MLP neurons of a small language model. Each row is named by its layer, matrix (down: output weights) and neuron, and shows model dimensions 176-271. Each number is 128 + 32 x the weight over its row's rms, rounded and kept within 0 to 255. A neuron's up and down rows have the sign that makes its largest values positive.
After each neuron's rows, "raises" lists the tokens whose logits its output raises most directly, leaving later layers aside.

L4.down768 [127 148 160 158 117 148 113 131 154 109 180  82 154 155 127 195 136 116  99  70 127 124 160 117 136  84 146 103 152 173 119 137 175 134 132 142 187 148 156 127 139 111  61 122 115 110 138 209 123 167 107  71 156 124 114  89 121  93 157 106  88  96 121 149 119 143 158 130 169 119 105  98 102 136  92 194  48 148  98  85  72 137 173 111  53 111 128 107 149 116 161 136 155 156  87  98]
raises: "ty", "ties", "e", "ly", "ist"

L8.down499 [192 168 186 122 137 133 170  68  87 150 117 160 147 155 153 130  91 138 109  96 130 132  78 163 175 141 117 129 134 101  79 123 124 152 135 123 150 152 131 109 157 113 163 122 146 142 147  93 155  81  90 186 103 122 150  69 161  89  88 101 101 100  98 166 140 147 169 145 115  73 190 184 124 129 192 138 167 149  26  99 135 163  97 114  93 186 116 123 126 113 113 158 153 119 157  76]
raises: "'", " he", "’", " she", " they"

L4.down801 [145 144 156  98 104 153 198 141  99 124 130 132 170 113 206 180 127 142 111 116 136 107  88 149 182 117 144 112 141 117 199 121 131 137 182 119 146 151  49  95 177 118  94 146 127 153 131 145 155 150 142 126 106 139 137  23 105  92  94  22 111 122 149 116 114 110 147 132 139 118 109 145 117  90 123 155 109 133 139 123 162 104 153 145 154  90 145  97 141 224 132 111 152 167 109 138]
raises: "teen", " months", "th", " years", "ty"

L8.down1277 [146 147 127 134 109 139  85 193  98  96 120 120 159 103 174 124 100  88 130 133 188 105 151  95 160 143 150 149 176  87 255 179 147 149  98 124 139 129  68 141 149 107 115 144 112 120 159 176 149 125 119  94 134 160 138  76 107 122 129  59  99 171 134 128 111 100 113 104 105 140  92 177  97 147 158 124 172 135 146 116 127 105 137 182 145  92 121  85 190 224 102 126 117 165  80 115]
raises: " times", " years", " months", " individuals", " percent"

L2.down1524 [100 163 143 115 133 179 103 161  97 132 134 112 137  98 105 163 170 176 132 118 117 128 118 106 126 113 133 142 182 190  86 123 166 140 134 116 114  98 191 140 102 141 131 130 147 111 123 159 117 177  33 157 106 129 165 136 134 144 213 143 125 146 213 156  85 112 142 125  64  92 164 144 186 144 101 163 175 120 157 150 137  70 129 161 116 107 111 152 113 144 156 149 102 174 118 120]
raises: "ile", "nt", "tive", "ural", "un"

L8.down930 [204 126 107 177 172 131  98 118 143 171  84 120  95 137 132 112 130 130 129 183 129 119  78 170 107 126 155 120 107 158 235 100 160 130 104 149 139 142 133 162 117 119  81 120 120  93 148 188  81 128  64 175 152 118 131 170 135 130  53 124 142 132 119 114 119 113 152  75 121 125 125 170 149 108 141 179 170 129  73  91 119 145 193 125 108 151 126 137 161 167 196 107 133 153 147 115]
raises: " she", " they", " he", "ever", " students"

L2.down545 [156 131 150  99 161 143 125 119 158 135 136 109 117 158 124 153  96 193 156  99 101 142 112  95 122 174 102 157 141 147 138 100 125 132  67 164  87 150  43  82 156 136 103 147 149 152 180 105 152  73 158 105  67 139 110 135 101 128  36 121 161 128 137 115  90 177 185 131  85 172 190 158 113 131 157  61 180 153 141 133 176 154 118 158 131 118  79 131 142 122 112  86 178  74 144 102]
raises: " they", " she", " there", " it", " serving"

L2.down1488 [102 131 127 162 122 124 122 141 111 129 138 158 116 134 118 167 129  78 171 166 174 136 124  78 120 138 129 137  86  70 147 204 151 125 131 138 142 134 156 124  96 151 101 101 142 159 174  99 108 179 105 104 154 145  70 152  90 143  94  97 124  76 146 121  86 166 116 126 157 141 134 113 162 187 128 120 122 172 148 134 119 118 195 167  95 113  82 137  88 143 177 105 156 195 119 189]
raises: "Y", "U", "Q", "I", "IL"

L2.down1104 [ 74 138 132 125 115 144 126 145  43 132 144 115 151  97 116 121 166 149 121 149  96  93 228 100 129 112  79 128 168 178 255 113 147 139 104 126 160 125  85 146 193 159 132 126 161  80 127  95 129  80 132 135 121 142 140 122  96 114 103 101 127 145  84 132 137 102 125 123 137 125 161 160 125 196 102  75 153 170 112  89 178 119 107 134  61  98 114 143 131 140 108 135 134  41 190 187]
raises: "1", "2", "5", "3", "6"

L2.down973 [146 164  88 126 142 105 166 132 121 163 109 110 126  92 107  86 199 145 149 117 142 109 135 103 159 147  83 125 191 117 189  68 118 136 124 126 104  69 111 145 128 148 151  85  78 172 162 155 138 121  82 137 107  65 108  75 178 107 101 129 151 104 120 166 133  96 163 134 168 129 128  84  74 152 104 175  82 136  74  95  77 150 111 158 109  91  66 138 125 152 167 103 113 105 188 119]
raises: " (", " ", "'", " and", ","

L2.down796 [ 76 115 125 122 137 135 117 110 153 187 141 114 142 150 149 100 221 151 149 134 125  83  85  87  89 126 118 141 144 105 179 130 133 130 149 106 121 103 129 165 143 162 118 107 121 144 102  80 114 143 112 147 104 123 152 105  67 131 167 109 107 156 169 174 143 156 129 163  89 138 120 143 112 116 135 149 198 111 162 121 157 138  40 113 117 131  50 195 145 121  54 120 153 120 121 163]
raises: "1", "0", "5", "2", "6"

L2.down185 [158 145 145 146 169 178 124 169 125 147 120 167 124 106 131 105 127 168 141  85 129 154 154 121 104 147 176 130  72 117 168 141 164 110 116 108 143 116 140  98  81 143 144  91 128 158 150 133  73 143  90 161 158  95 111 125  75 142 187 133  67  76 196 126 101 129 161 173 124 112 116 112 114 160 153 133 130  81 124 117 169 161  94 129 197 142 104 123 121 132 121 125 104 154 162 122]
raises: "ness", "down", "ney", "hal", "ner"

L2.down1136 [124 161 115 128 125 202 134 125 181 129 113 101 116 159  99 120 129 140  97 189 107 132 154 142 176 108 147 100 184 133 142 168  79  99 151 122  90  77  76 124 117 117 137  96 129 111 144 116 121 128 119 143 118  94 140 118 150 117  94 124 137 146 180 181  97 149 166 154 155 135  81 156 140 136 133 182 145 140  94 133 167 122 175 143  96 100  96 177 115 175 152 160 120 117 164  87]
raises: "'", "n", " (", "-", ","

L2.down1034 [110 178 112  97 117 181 142 114 120 121 149 152 114  89  82 159  89 152 101 149 101 114  92 101 113 134 105 139 143 133 255 101 176 166 137 124 182 158 171 107 152 126 108 112 150  82 122  98 148 179 150 112 117 151 154  63 113 120 124 121 152 133 160 152 150 127 146 119 148  95 129 181 126 162  83  99 144 154  86  97  86 176  87 106 176 153 138 119 105 158 133 151 158 111 143  77]
raises: " ", "1", "2", " (", " The"

L8.down748 [159  92 135  78 117 179 114 131  79 192 107 162 159 189 193 112 143 143  91 158  89 128 114 137 130 119 125 144  95  66 165 139 181 129 167 147 110 159 107 114 153  87 116 105 115 177 116 124  91 151 142 156  67 164 108 186 169 128 198 152 101 100 124 142 109 146 105  40 143 113 145 159 131 134 123 143 189 177 150 133 153 100 141 168 152 159 121 160 187 137 121  94 132  93 143 137]
raises: " instead", " they", " he", " she", " it"